config = dict(
    num_hidden_layers=14,
    hidden_size=192,
    num_attention_heads=6,
    num_key_value_heads=6,
    head_dim=64,
    intermediate_size=768,
    vocab_size=8192,
    hidden_act='tanh_gelu',
    norm='layernorm',
    norm_place='pre',
    norm_eps=1e-05,
    positions='learned',
    qk_norm=False,
    attn_scale=0.125,
    bias='all',
    tie_word_embeddings=True,
    parallel_block=False,
    extras=['capped logits'],
    init='normal',
    init_std_qkv=0.0419,
    init_std_o=0.0,
    init_std_up=0.0419,
    init_std_down=0.0,
    optimizer='muon_variant',
    learning_rate=0.0106,
    lr_mult_o=4.0,
    lr_mult_up=0.862,
    beta1=0.93,
    lr_head=0.0304,
    warmup_steps=200,
    schedule='wsd',
    decay_fraction=1.0,
    decay_shape='linear',
    final_lr_fraction=0.0,
    batch_tokens=131072,
    max_seq_len=256,
    doc_mask=True,
    train_tokens=764700000,
    max_steps=5835,
    dataset='wikipedia_en',
)
MLP neurons of a small language model. Each row is named by its layer, matrix (up: input weights) and neuron, and shows model dimensions 64-191. Each number is 200 + 40 x the weight over its row's rms, rounded and kept within 0 to 999.
After each neuron's rows, "fires after" lists the tokens most often just before its 100 highest values on Wikipedia text that the model never trained on.

L10.up440,148,159,235,168,193,226,221,223,233,252,201,191,133,245,231,214,207,199,192,182,170,205,153,179,176,201,230,251,157,190,192,201,191,182,206,203,149,153,195,201,173,160,216,147,230,219,221,232,219,194,168,195,187,222,204,185,156,179,180,143,212,161,209,196,228,200,143,240,147,247,174,183,185,155,107,223,210,217,228,113,125,187,188,276,236,190,211,204,179,232,170,229,218,146,168,185,161,157,183,179,258,164,248,164,271,102,142,262,291,318,223,220,184,115,150,166,188,136,231,177,145,243,222,203,169,163,259,211
fires after: " ", " |", ","

L6.up434,206,216,177,177,131,178,150,250,226,211,180,200,163,221,197,188,271,254,235,220,160,133,128,193,245,197,164,248,135,201,180,213,230,199,167,272,211,165,232,222,211,193,205,233,237,243,113,235,246,192,122,200,207,224,125,133,179,109,234,256,274,139,184,230,183,244,208,226,252,252,165,245,187,208,159,144,218,247,216,220,281,191,234,167,134,173,229,217,162,187,186,258,202,174,214,208,198,215,153,208,194,166,136,233,168,160,135,209,242,179,242,228,147,129,221,262,226,264,214,168,202,201,156,248,144,260,232,163
fires after: "1"

L9.up724,183,165,191,284,218,151,219,187,155,255,238,219,157,162,161,249,215,214,189,203,174,249,178,165,140,214,143,191,120,223,226,262,269,192,154,158,284,201,152,245,255,182,139,173,223,218,167,188,230,207,169,230,213,213,200,185,156,140,206,268,201,180,255,165,140,260,171,228,165,222,281,190,238,209,200,232,166,105,128,233,194,243,172,141,178,172,195,164,190,241,219,229,147,284,150,166,186,243,218,116,200,193,210,165,199,221,148,84,263,199,197,220,144,151,194,228,223,183,259,257,195,240,151,177,202,197,275,166
fires after: " re", "s", " ", "-", "S", " con"

L3.up408,281,227,163,254,238,187,125,246,187,160,286,196,192,195,208,190,172,262,225,163,132,137,146,189,153,190,176,187,251,161,192,245,167,304,183,239,223,228,213,190,241,184,183,214,243,207,197,149,191,191,251,162,292,174,257,189,209,198,225,162,164,174,115,302,277,223,176,205,227,204,189,195,218,157,153,182,168,183,171,165,190,199,175,160,300,243,247,173,156,160,147,194,151,278,170,237,208,181,227,228,152,146,200,162,153,153,223,249,185,223,272,242,234,216,183,203,202,202,183,201,177,144,212,232,197,183,201,235
fires after: " (", " "

L10.up280,224,176,162,221,183,208,200,165,178,179,150,181,200,238,169,229,142,229,189,185,203,206,184,145,166,220,131,220,184,174,146,187,211,240,291,254,213,147,134,218,171,182,231,192,218,225,167,262,208,192,196,266,202,225,179,211,267,199,215,74,302,240,204,200,188,229,235,180,201,255,235,205,190,148,173,142,182,204,187,130,245,196,191,148,247,197,202,163,223,178,150,292,163,216,185,249,204,234,191,177,153,218,187,246,219,206,196,214,164,196,192,147,216,141,183,189,281,259,269,223,193,130,116,194,228,178,190,128
fires after: "1", "2"

L6.up9,169,257,230,183,170,261,243,257,224,188,288,246,187,245,157,245,315,257,195,167,189,192,168,77,182,206,135,110,209,270,213,217,211,193,185,149,194,177,142,267,172,189,172,196,191,268,119,154,173,217,224,148,267,245,157,223,231,119,219,179,202,196,198,272,162,183,193,209,177,115,217,213,218,273,213,201,242,198,220,193,194,278,277,127,204,217,213,203,182,239,187,230,224,157,177,204,245,189,147,264,237,188,169,209,221,156,163,183,208,186,205,152,159,215,203,186,156,220,175,203,278,211,218,170,150,190,149,185
fires after: "s", " L", " C", " T", " S", " D"

L3.up338,200,220,280,198,177,161,187,165,237,201,201,304,133,144,156,286,158,202,220,201,129,214,192,187,271,188,237,254,179,115,244,209,177,107,156,211,205,198,192,215,221,235,190,107,180,174,164,208,247,216,227,166,220,247,251,207,208,173,192,190,176,180,235,189,275,157,188,259,224,212,173,232,210,202,176,205,235,213,139,154,198,196,234,211,193,188,197,145,148,229,193,202,187,218,222,229,289,230,193,195,217,272,273,203,246,154,183,133,268,207,206,189,223,160,234,233,187,233,187,219,175,139,238,227,168,196,256,200
fires after: " |", ";", " "

L7.up219,171,167,196,211,177,198,189,135,186,111,218,212,271,235,230,232,229,146,213,251,220,185,196,204,201,203,173,201,182,156,191,223,226,138,216,150,242,160,222,212,175,250,247,208,273,118,146,188,177,218,199,222,223,175,235,161,165,142,214,141,238,214,266,222,234,213,207,149,118,218,221,205,191,216,138,227,270,246,184,248,196,211,183,181,230,139,228,228,207,164,158,284,242,231,261,209,99,124,336,211,174,149,196,132,232,182,190,257,147,171,283,188,240,211,185,242,186,212,165,170,114,246,188,263,138,264,230,177
fires after: ".", " de", "5", ":"

L9.up97,150,267,220,157,237,170,184,205,217,225,140,232,220,155,184,137,205,260,186,206,131,272,213,180,191,255,212,184,223,135,210,192,181,206,227,153,174,210,141,257,201,219,162,144,253,192,180,202,111,194,216,179,225,230,215,189,193,164,164,204,232,160,156,202,234,290,175,235,217,221,151,223,207,144,227,177,187,164,215,161,248,176,265,192,206,244,191,187,169,202,170,199,143,190,146,228,195,194,213,265,153,265,211,193,266,134,127,209,188,161,201,282,196,136,205,190,248,257,177,257,199,180,150,218,182,136,252,173
fires after: "1", "2", "6", "0", "3"

L6.up449,257,202,259,156,170,150,159,178,136,247,247,205,238,196,163,198,239,245,193,297,95,202,286,199,208,203,183,205,162,162,200,188,197,195,167,153,260,229,137,159,194,136,194,214,238,210,139,165,219,188,174,264,210,191,177,155,184,205,187,251,190,173,219,225,275,241,170,173,211,199,225,188,130,146,153,276,200,198,267,202,266,203,161,208,299,117,137,194,169,187,169,255,237,187,213,183,138,141,162,178,149,145,225,169,274,201,161,284,182,220,253,165,155,152,170,165,214,164,211,200,190,167,151,148,270,213,193,205
fires after: ",", "Ro"

L3.up743,201,148,236,252,183,159,216,197,199,184,215,228,150,216,233,292,252,165,222,216,199,179,137,145,237,128,208,181,197,161,286,159,214,175,182,252,163,192,221,186,259,202,146,156,178,250,246,214,313,159,230,229,231,177,190,182,205,200,202,212,247,194,225,147,205,140,158,173,116,261,202,232,168,232,288,126,187,225,227,193,249,185,160,176,172,233,240,238,185,170,224,148,306,244,210,207,209,210,186,206,206,188,254,269,239,223,168,154,288,226,179,209,159,254,205,160,113,202,192,145,181,145,215,225,192,165,238,168
fires after: " |", ";", " The", "0"

L10.up258,177,156,180,215,174,198,224,180,212,186,252,212,161,250,191,278,261,132,172,247,220,215,220,104,185,161,200,152,180,178,213,99,141,181,299,243,201,222,197,272,199,187,270,155,209,212,201,192,221,208,272,231,163,249,188,151,209,209,219,241,176,186,213,232,230,218,211,175,174,179,206,233,176,238,126,178,158,130,226,196,205,219,176,144,194,186,164,167,207,252,252,202,219,170,234,156,167,156,249,183,213,151,199,251,175,246,138,194,172,186,259,150,127,201,265,258,227,187,154,213,190,220,184,250,254,172,206,276
fires after: " ", ","

L9.up487,186,191,177,211,207,247,325,154,144,237,185,177,177,175,239,193,177,212,199,150,164,166,224,259,224,205,199,166,203,228,223,142,194,240,137,276,273,270,161,177,243,179,124,139,195,123,183,158,228,195,175,302,175,172,178,207,170,297,213,210,296,223,213,218,240,149,154,137,200,178,173,219,217,219,167,185,228,213,220,221,197,174,142,255,229,207,142,185,187,187,215,189,210,261,259,214,171,175,214,180,206,189,149,230,177,199,199,251,128,228,216,214,154,176,239,155,198,216,185,219,248,133,155,146,159,204,254,204
fires after: "|", " |", " No"

L7.up643,238,245,200,219,236,178,198,205,185,183,245,227,195,197,228,163,237,224,189,122,221,174,178,187,239,205,213,221,206,180,199,204,175,224,192,188,268,172,216,232,211,213,199,189,131,144,178,237,194,223,233,245,237,255,208,155,184,304,192,213,194,182,132,219,193,178,192,207,192,222,201,220,214,175,156,163,200,169,257,172,192,220,214,218,141,285,197,127,219,249,165,192,128,256,169,241,202,180,171,244,144,283,221,188,159,136,120,236,234,238,186,228,178,167,137,169,98,241,225,218,167,180,142,254,130,175,215,181
fires after: " |", ":", "-", " Length", "en", "|"

L6.up54,217,161,295,179,170,175,139,126,194,197,201,173,214,84,273,203,226,229,246,247,148,202,194,261,182,273,222,186,172,169,221,241,126,209,285,204,274,170,231,252,203,214,156,238,227,190,182,182,162,230,207,230,209,193,245,181,252,130,270,165,176,276,194,142,234,170,249,132,205,289,225,217,170,210,150,189,258,218,224,177,195,210,238,229,215,147,302,242,232,201,162,221,192,111,156,193,103,142,292,186,157,205,145,140,212,182,219,196,168,232,208,126,280,164,169,236,158,239,191,221,213,218,227,185,183,177,146,295
fires after: " de", " in", " ", ",", " In"

L8.up759,127,204,214,284,232,227,199,227,233,195,222,166,150,217,176,171,254,222,184,175,223,239,255,237,152,192,201,228,177,200,166,184,248,167,170,201,242,187,131,194,212,187,179,143,263,192,223,201,113,205,186,183,174,206,176,223,164,212,105,267,157,223,158,224,235,229,203,215,207,153,173,165,189,192,294,178,153,261,195,195,164,161,164,198,305,108,218,148,170,179,196,149,240,181,206,199,182,296,154,122,198,234,136,184,219,198,268,215,119,298,177,182,239,166,185,160,203,120,231,186,231,190,198,174,175,192,211,215
fires after: " ", "-"

L9.up48,236,164,118,197,183,224,158,203,177,259,223,199,205,217,180,189,190,189,178,258,293,220,158,131,212,184,182,261,312,196,139,151,221,187,194,266,191,135,233,163,220,197,209,146,270,195,148,222,219,186,183,219,158,203,212,139,170,242,139,259,279,191,202,202,252,184,145,189,190,184,153,248,227,174,216,123,220,180,178,281,211,196,165,197,182,184,222,207,150,163,143,172,213,232,190,148,210,182,238,179,221,128,195,200,107,174,190,189,208,216,160,175,216,211,293,200,219,265,219,135,276,201,244,245,123,266,271,174
fires after: " ", "1", "2"

L8.up576,106,226,205,258,138,148,233,215,226,236,236,226,228,241,238,167,158,248,137,184,239,205,261,202,233,197,207,131,197,123,155,267,120,257,136,170,224,161,244,172,238,210,209,177,177,150,171,194,205,212,283,187,227,192,255,161,223,126,143,168,201,276,206,190,169,229,148,165,248,168,243,192,143,149,222,208,247,158,278,172,192,193,224,219,242,212,276,252,172,160,158,224,175,206,194,256,160,207,238,204,217,175,233,199,268,232,199,235,216,137,183,207,262,199,184,273,209,212,146,145,209,181,188,255,115,141,177,165
fires after: "4", "3", ":", " did", "5", "7"

L10.up459,192,217,283,190,205,215,246,191,192,218,210,197,224,168,192,195,229,202,152,215,290,185,222,146,194,210,239,132,238,247,129,239,179,159,162,222,204,174,227,137,231,151,170,275,142,165,218,199,160,152,237,144,186,183,179,156,182,211,119,148,203,225,172,164,200,224,232,200,221,123,195,192,190,216,145,250,243,173,131,151,232,225,229,190,156,217,198,208,220,193,212,340,185,249,142,165,155,250,142,166,239,158,183,186,249,132,224,207,183,160,214,186,112,187,215,228,229,178,214,231,243,188,131,195,187,232,254,166
fires after: ",", "6", "0", "5", "1", "9"

L6.up202,248,182,206,206,186,185,132,212,151,234,224,249,214,203,198,163,241,197,139,233,253,159,138,118,232,238,237,200,159,226,210,205,170,234,137,175,231,226,238,247,217,195,171,188,208,261,216,209,184,178,308,129,235,195,208,207,213,164,126,203,115,154,246,144,165,186,275,220,175,244,172,211,157,151,208,181,179,240,175,203,142,238,186,228,187,214,165,224,225,217,105,142,190,141,272,271,276,250,236,247,194,168,188,236,231,218,215,213,130,225,243,288,202,139,135,231,264,260,213,137,228,276,211,203,259,190,243,141
fires after: "3", "4", "5", "6", " ", "7"

L6.up76,224,251,270,167,140,213,193,198,179,236,177,158,218,232,179,290,128,228,212,260,266,233,297,211,221,291,173,215,230,148,215,254,178,257,185,143,247,162,227,204,243,163,189,155,213,160,173,155,147,158,278,239,174,159,237,235,229,252,148,213,191,118,304,177,174,150,210,178,237,241,218,162,182,206,156,190,228,252,254,242,190,232,210,192,187,141,228,170,188,153,188,139,207,151,183,156,214,226,193,157,178,194,187,266,201,177,195,230,234,211,165,238,123,190,100,205,134,212,174,191,184,192,209,220,179,267,223,184
fires after: " on", ":", "On", "In", " (", " As"

L6.up41,198,234,276,193,166,267,204,204,160,205,168,170,225,212,198,139,239,210,219,262,179,237,119,169,229,158,160,243,135,183,127,170,239,191,159,176,253,231,208,174,168,183,207,188,278,191,225,168,247,268,147,222,245,196,247,205,194,270,89,206,257,136,179,317,260,233,191,145,238,137,203,212,231,177,166,168,146,207,236,181,176,175,269,242,195,171,159,186,215,245,209,240,182,180,242,190,143,215,218,191,153,182,202,178,218,234,167,187,195,245,213,161,180,166,234,190,132,131,186,207,222,268,191,252,155,252,270,175
fires after: ",", " A"

L10.up39,232,215,204,148,232,199,180,198,126,252,208,223,197,145,209,234,201,129,211,186,200,208,166,196,243,233,166,200,283,207,266,162,152,157,180,214,215,200,303,196,232,260,190,138,135,157,199,203,239,179,206,168,175,223,227,207,235,246,230,213,232,207,252,200,130,206,231,188,186,189,183,197,238,195,203,246,152,183,205,148,280,179,164,219,259,215,251,164,162,217,184,215,229,240,220,183,196,204,207,253,150,245,201,169,232,259,143,142,238,189,158,189,184,172,172,154,161,191,156,194,260,80,260,188,308,143,285,174
fires after: " |", "8", "ár", ";"

L8.up495,236,220,268,148,243,178,189,175,179,149,154,212,165,203,194,226,285,158,148,201,172,240,173,138,223,146,218,222,141,190,219,192,192,200,175,215,225,160,265,245,210,149,211,209,173,285,119,186,200,241,204,163,195,229,206,202,152,154,146,203,169,233,207,224,165,248,172,204,245,162,243,264,218,161,135,188,187,167,175,229,305,163,224,137,209,221,162,156,157,206,208,235,190,220,206,133,205,141,122,244,291,241,208,256,158,181,158,216,232,203,188,167,241,235,217,243,250,210,270,162,244,217,181,249,158,220,220,170
fires after: "s", "st", " St", " D", "t", "1"

L7.up72,141,233,152,207,242,180,201,223,189,231,253,265,244,175,203,138,200,169,224,127,127,148,193,121,204,172,152,241,182,186,255,206,156,208,141,214,208,273,211,171,216,312,157,235,212,206,174,165,195,200,166,192,165,243,214,243,188,262,136,233,197,152,278,186,225,233,237,189,113,272,244,189,163,208,183,152,186,218,147,192,195,196,234,268,199,202,195,180,189,250,229,189,244,197,233,252,197,166,198,246,231,147,271,176,204,180,175,138,160,255,271,282,160,200,164,227,222,189,172,218,222,191,164,194,213,156,217,206
fires after: "1", " V", " in"

L6.up252,190,253,218,184,193,256,185,252,201,241,255,201,258,227,130,230,188,185,126,223,288,159,209,171,135,208,271,189,219,288,244,149,201,174,233,39,162,136,230,202,172,224,219,176,168,183,133,159,188,214,186,237,172,154,193,172,187,199,168,202,189,181,272,154,212,205,207,200,178,108,234,228,142,220,208,242,216,204,181,227,259,255,162,262,178,193,216,283,126,212,181,291,233,236,189,213,133,199,160,215,197,195,155,155,236,187,188,248,164,274,194,343,211,194,127,191,171,203,207,217,203,191,178,154,228,235,203,141
fires after: ",", "0"

L11.up33,270,221,245,135,218,177,226,213,184,211,211,228,187,168,219,255,204,217,162,197,213,262,226,222,132,207,183,145,213,108,191,180,222,262,193,216,169,160,192,146,280,144,186,156,239,274,139,208,190,172,224,218,245,162,238,187,215,191,227,187,140,144,272,189,270,223,172,203,87,170,196,225,173,147,112,118,193,239,233,199,187,172,199,224,187,186,152,248,195,187,294,183,148,202,155,190,210,228,178,207,242,193,239,110,180,213,221,222,223,163,238,191,172,261,296,222,208,191,169,167,175,224,125,184,156,220,211,223
fires after: ",", " May", "-", " March", " |", "s"

L10.up181,150,171,222,236,198,140,251,203,217,234,249,230,268,224,197,255,130,305,180,155,190,170,209,198,159,203,178,164,252,232,222,189,177,177,152,235,120,251,203,210,237,220,162,236,241,155,155,206,234,150,179,208,153,223,163,245,209,253,157,141,178,190,253,271,187,262,220,247,197,203,253,162,156,215,187,217,220,248,157,240,279,167,201,171,211,208,221,152,196,185,184,172,159,226,103,185,183,136,207,164,165,131,198,277,253,171,242,223,186,232,227,179,254,196,204,257,196,151,154,205,170,198,240,240,219,157,190,213
fires after: " ", " ("

L6.up309,220,186,208,212,265,116,225,262,228,237,245,208,100,251,162,140,161,278,164,167,177,244,190,202,132,252,223,207,196,162,245,134,160,192,260,213,156,215,140,270,147,121,221,221,217,145,187,227,169,107,196,165,251,179,139,219,243,154,265,186,204,171,144,210,200,191,217,208,181,255,230,157,156,236,168,225,214,217,129,212,160,131,190,188,224,188,252,266,165,116,184,251,263,204,172,213,123,255,179,157,179,184,225,247,197,206,174,209,174,259,209,139,230,178,191,184,152,191,192,266,263,171,206,190,178,227,242,208
fires after: " "

L11.up70,180,222,177,130,208,140,212,258,222,213,197,234,129,225,152,166,156,221,153,176,185,249,236,221,196,248,231,213,219,134,95,128,222,162,265,204,185,87,197,240,232,119,186,151,225,202,225,236,210,152,124,157,236,197,187,193,269,211,188,151,197,122,214,231,216,159,134,201,149,212,176,164,234,276,176,175,178,140,173,151,203,258,146,142,241,238,188,149,165,147,193,282,199,212,231,175,244,201,238,254,208,247,251,205,194,228,201,201,259,261,214,154,209,204,157,213,194,224,238,254,169,237,216,209,132,229,250,231
fires after: "2", "0", " to"

L8.up358,176,199,207,173,233,262,138,177,231,195,239,202,226,231,147,132,242,229,169,235,210,251,188,138,211,213,143,201,156,172,236,227,130,201,198,199,273,204,155,165,149,191,202,278,230,188,262,216,154,185,168,129,216,166,172,190,265,208,166,200,188,169,191,214,159,134,234,153,198,102,196,182,216,236,164,209,180,185,225,177,248,189,258,263,161,224,265,179,195,206,215,261,196,242,255,201,187,218,159,178,183,224,108,228,164,180,174,224,223,237,246,221,231,143,224,168,194,141,173,153,356,250,172,186,136,163,225,252
fires after: "0", " ", "–", "9", ","

L6.up493,242,155,270,189,156,206,201,172,109,261,168,175,254,156,174,161,257,186,235,86,144,276,217,151,226,282,149,246,198,217,203,234,216,168,275,204,197,200,171,179,212,234,205,200,167,272,201,126,244,185,203,213,171,225,193,227,211,233,193,169,226,166,185,144,231,240,118,257,206,240,182,205,211,156,223,143,244,159,171,156,203,200,170,184,235,219,132,226,129,261,164,229,216,278,203,188,192,226,221,170,176,129,227,210,156,150,135,208,276,162,210,138,213,138,235,238,209,162,260,215,233,180,177,148,205,158,246,209
fires after: "s", " in", " S", "S", " As"

L6.up587,276,158,224,142,231,157,206,243,319,204,206,244,125,242,230,244,208,199,241,154,145,211,207,80,167,88,172,226,178,185,203,121,177,202,233,234,216,234,192,198,177,280,222,172,199,209,199,156,129,222,236,181,235,159,232,212,127,182,243,194,171,253,172,200,219,217,124,164,146,192,103,147,124,198,261,165,216,207,173,226,174,191,179,132,220,214,198,173,180,172,207,166,207,240,170,191,221,130,176,166,204,229,190,235,196,200,196,248,217,164,263,123,268,222,255,164,156,197,247,163,199,255,217,145,141,233,203,206
fires after: " A", "E", " Apps", " E", " D", " Cla"

L10.up487,183,208,251,114,213,218,179,183,235,252,189,154,216,224,230,186,180,172,190,194,215,244,189,77,141,232,257,208,226,152,189,199,202,196,213,145,207,212,223,182,236,183,246,216,179,178,249,260,166,219,200,200,234,204,180,184,137,199,206,142,238,145,228,180,185,262,175,230,134,231,176,204,152,207,154,217,178,175,270,176,200,163,203,179,258,145,168,269,140,245,220,208,148,242,207,209,215,252,199,132,204,238,309,231,199,240,140,201,208,201,273,242,204,225,189,203,221,211,288,224,189,219,213,233,131,253,197,144
fires after: "2", "born", "-", ","

L3.up516,222,198,250,240,180,257,124,179,220,221,182,225,158,212,140,230,168,238,228,202,224,309,182,186,254,126,233,181,190,202,188,257,199,116,177,184,170,298,174,213,221,175,201,212,173,240,178,196,232,174,208,164,245,171,218,234,243,204,189,252,146,160,221,176,204,306,183,211,231,153,145,265,209,183,169,193,120,155,108,205,257,161,165,239,227,197,226,137,182,213,247,207,217,183,161,166,240,176,181,220,217,163,212,143,196,161,219,146,248,173,153,171,260,158,221,184,160,211,196,186,245,265,185,254,104,268,157,246
fires after: " ", ",", " E", " Po", " Che", "ro"

L8.up268,187,184,176,220,238,155,151,135,182,267,238,181,189,226,209,194,168,167,100,296,162,203,149,206,177,214,231,186,121,237,162,233,194,161,240,215,210,269,144,284,177,168,170,208,180,159,138,269,193,223,179,239,259,254,213,190,101,167,233,133,238,174,250,174,227,217,115,225,149,153,289,197,166,189,232,149,158,178,198,161,250,174,203,186,245,219,226,226,239,211,205,235,192,247,192,209,161,202,201,285,196,187,186,220,248,211,147,301,222,237,219,184,183,191,220,237,162,300,206,156,206,201,166,212,259,160,279,169
fires after: ",", " has", " had", " have", " and"

L9.up166,209,306,173,267,223,155,214,174,196,184,151,216,220,179,173,218,255,188,216,188,172,200,195,144,212,195,243,197,231,206,176,195,232,217,157,197,154,221,198,179,239,224,192,234,215,235,198,270,145,274,143,272,181,225,217,280,186,194,132,195,213,150,187,293,247,235,174,223,192,202,191,222,220,179,222,159,186,260,218,173,277,167,217,262,181,129,186,162,198,201,217,259,205,237,204,202,299,132,193,258,293,254,136,302,149,198,149,228,198,221,138,165,146,166,227,219,303,232,147,249,178,261,149,184,240,218,179,217
fires after: " V", " K", " G", "G", "V"

L11.up483,158,228,270,178,233,251,222,218,147,209,154,219,199,215,271,225,105,211,158,214,173,147,190,201,173,221,179,191,243,143,151,223,258,206,237,191,183,225,215,221,257,206,218,126,239,187,199,141,228,193,219,142,175,189,272,168,191,236,149,214,248,163,270,100,184,181,203,207,177,142,204,187,250,147,166,220,275,198,178,208,222,226,260,171,175,156,168,214,132,210,185,222,193,208,273,239,205,229,226,167,221,121,162,202,204,168,206,218,237,233,210,212,138,208,163,165,159,256,228,210,129,239,119,153,210,151,209,191
fires after: " on", " |", ":", " –", "On", "3"

L6.up214,209,214,240,216,162,182,191,210,192,233,267,207,189,244,203,239,219,218,214,144,243,231,139,187,185,228,156,235,150,167,178,220,217,212,290,215,240,160,165,245,212,235,183,224,267,194,231,166,189,220,211,192,243,158,258,182,220,166,162,157,141,221,216,177,150,190,185,253,276,217,251,159,269,234,106,185,238,166,157,153,251,181,227,228,208,185,195,209,137,182,149,228,159,200,181,218,198,157,294,261,166,213,198,135,185,135,193,182,185,124,182,175,171,117,215,158,196,226,174,235,179,210,196,181,205,199,258,222
fires after: "s", ",", " $", " dis"

L7.up173,205,179,256,113,132,217,195,152,215,211,158,153,232,164,175,278,197,246,193,254,149,172,153,141,153,211,204,248,245,178,169,182,195,231,171,258,232,174,209,200,183,215,208,207,259,186,181,165,160,186,205,243,279,214,171,253,148,185,250,232,229,222,198,229,211,234,180,121,203,219,138,203,153,155,109,242,187,215,244,155,249,186,226,185,200,213,180,263,220,209,174,227,203,187,252,161,166,203,170,230,178,124,270,214,282,172,208,100,281,178,141,249,210,181,236,274,173,230,207,218,109,241,229,204,252,184,179,214
fires after: ",", "9", "–", " De", "2"

L8.up6,222,232,153,189,239,209,210,133,184,249,147,230,229,338,192,250,155,178,228,219,172,190,192,123,218,240,202,187,238,179,182,218,235,221,214,180,216,201,230,200,235,247,245,128,94,169,261,109,142,273,204,171,183,194,272,245,222,230,139,223,157,176,254,229,184,119,163,198,160,298,170,178,250,173,196,166,172,132,172,161,216,160,278,235,189,189,182,162,143,205,182,178,194,194,275,177,179,204,222,204,185,252,258,270,264,210,244,128,166,189,202,227,188,201,225,224,146,219,200,139,202,131,215,198,191,169,255,152
fires after: "1", " |", "0", " ", "2", "4"

L8.up709,235,168,272,231,216,233,233,225,244,228,195,170,203,219,234,196,210,177,208,165,138,197,86,147,211,173,159,149,176,206,159,247,127,202,213,218,286,116,202,204,198,271,179,160,256,258,159,224,211,234,198,189,263,165,198,232,225,150,141,135,196,228,214,140,168,204,163,170,234,205,211,230,231,194,202,189,236,240,230,203,173,157,167,161,158,211,231,184,186,293,176,240,156,306,180,241,123,191,205,272,181,247,224,177,202,188,178,156,236,209,191,146,240,249,145,160,168,220,202,191,173,215,260,270,272,176,194,245
fires after: "0", " ", "–", ","

L6.up737,196,289,251,197,283,196,194,221,235,112,205,244,242,219,210,212,209,195,188,225,201,156,274,121,182,227,198,166,198,228,181,197,201,152,224,169,271,238,210,184,218,220,186,203,232,246,188,191,159,273,195,190,161,164,277,170,235,173,161,163,179,177,216,167,250,199,217,200,232,230,189,231,210,253,169,176,175,277,230,141,237,172,231,209,162,238,204,188,186,223,239,236,134,219,236,164,182,230,212,227,176,156,242,137,238,144,135,203,47,206,144,162,167,161,129,236,226,158,161,206,190,275,182,168,251,184,213,211
fires after: ",", " can"

L10.up386,200,219,258,271,277,249,176,161,159,238,176,236,234,188,191,125,171,193,217,172,170,229,175,189,190,269,227,220,137,134,168,176,227,242,153,286,243,249,181,169,167,229,176,224,201,229,195,235,155,138,238,204,178,223,179,178,137,188,193,183,205,196,220,134,168,221,231,236,160,184,211,254,192,166,228,204,166,216,203,223,125,229,182,135,206,194,174,235,108,299,182,206,318,250,157,186,245,271,193,150,252,196,148,203,224,143,194,223,191,263,132,212,284,178,197,193,232,189,151,239,191,146,287,190,113,177,224,210
fires after: " ", "0"

L9.up147,236,123,256,179,159,210,141,226,248,189,183,237,305,141,198,136,136,209,205,272,186,255,184,168,167,154,182,128,308,177,230,247,171,171,182,195,157,171,136,203,176,229,245,170,173,172,241,209,191,222,218,169,199,165,183,152,171,202,242,199,191,222,216,165,182,234,155,159,196,195,165,180,209,194,162,203,108,161,216,151,200,166,206,204,225,218,270,230,220,186,173,227,195,246,182,253,130,196,193,196,130,261,73,235,238,185,213,172,146,203,205,205,205,223,225,209,204,267,176,235,208,185,179,180,230,184,229,169
fires after: " ", "–", ",", " and"

L10.up612,220,214,196,291,180,84,259,179,178,143,221,164,205,214,253,214,228,171,191,119,158,230,194,174,180,215,171,195,220,191,155,177,136,168,231,211,229,170,211,149,182,184,223,200,187,175,237,254,198,200,182,120,230,150,162,158,154,217,141,152,122,207,205,185,195,297,142,211,206,184,245,242,173,263,175,220,192,173,157,269,231,199,208,158,177,185,149,306,246,272,260,219,187,203,230,190,159,228,199,217,205,173,204,306,252,215,195,158,234,263,174,221,236,160,149,160,155,231,316,159,194,253,160,240,216,230,218,220
fires after: " ", " re"

L6.up507,133,261,206,200,255,202,213,200,174,226,166,193,199,185,178,226,226,197,137,188,177,171,179,170,170,140,183,257,204,200,224,165,247,254,144,215,230,167,226,165,170,200,183,227,178,166,192,259,212,152,150,185,162,171,145,294,181,236,167,218,203,203,241,214,272,209,115,67,165,266,182,108,156,148,163,231,158,247,172,205,248,200,177,143,247,194,248,181,191,253,216,143,219,242,216,167,185,270,218,159,172,164,168,312,262,163,155,203,157,191,168,185,193,158,181,266,195,174,231,194,296,186,216,143,181,227,242,160
fires after: " U", " G", " C", " Gu", " A", "C"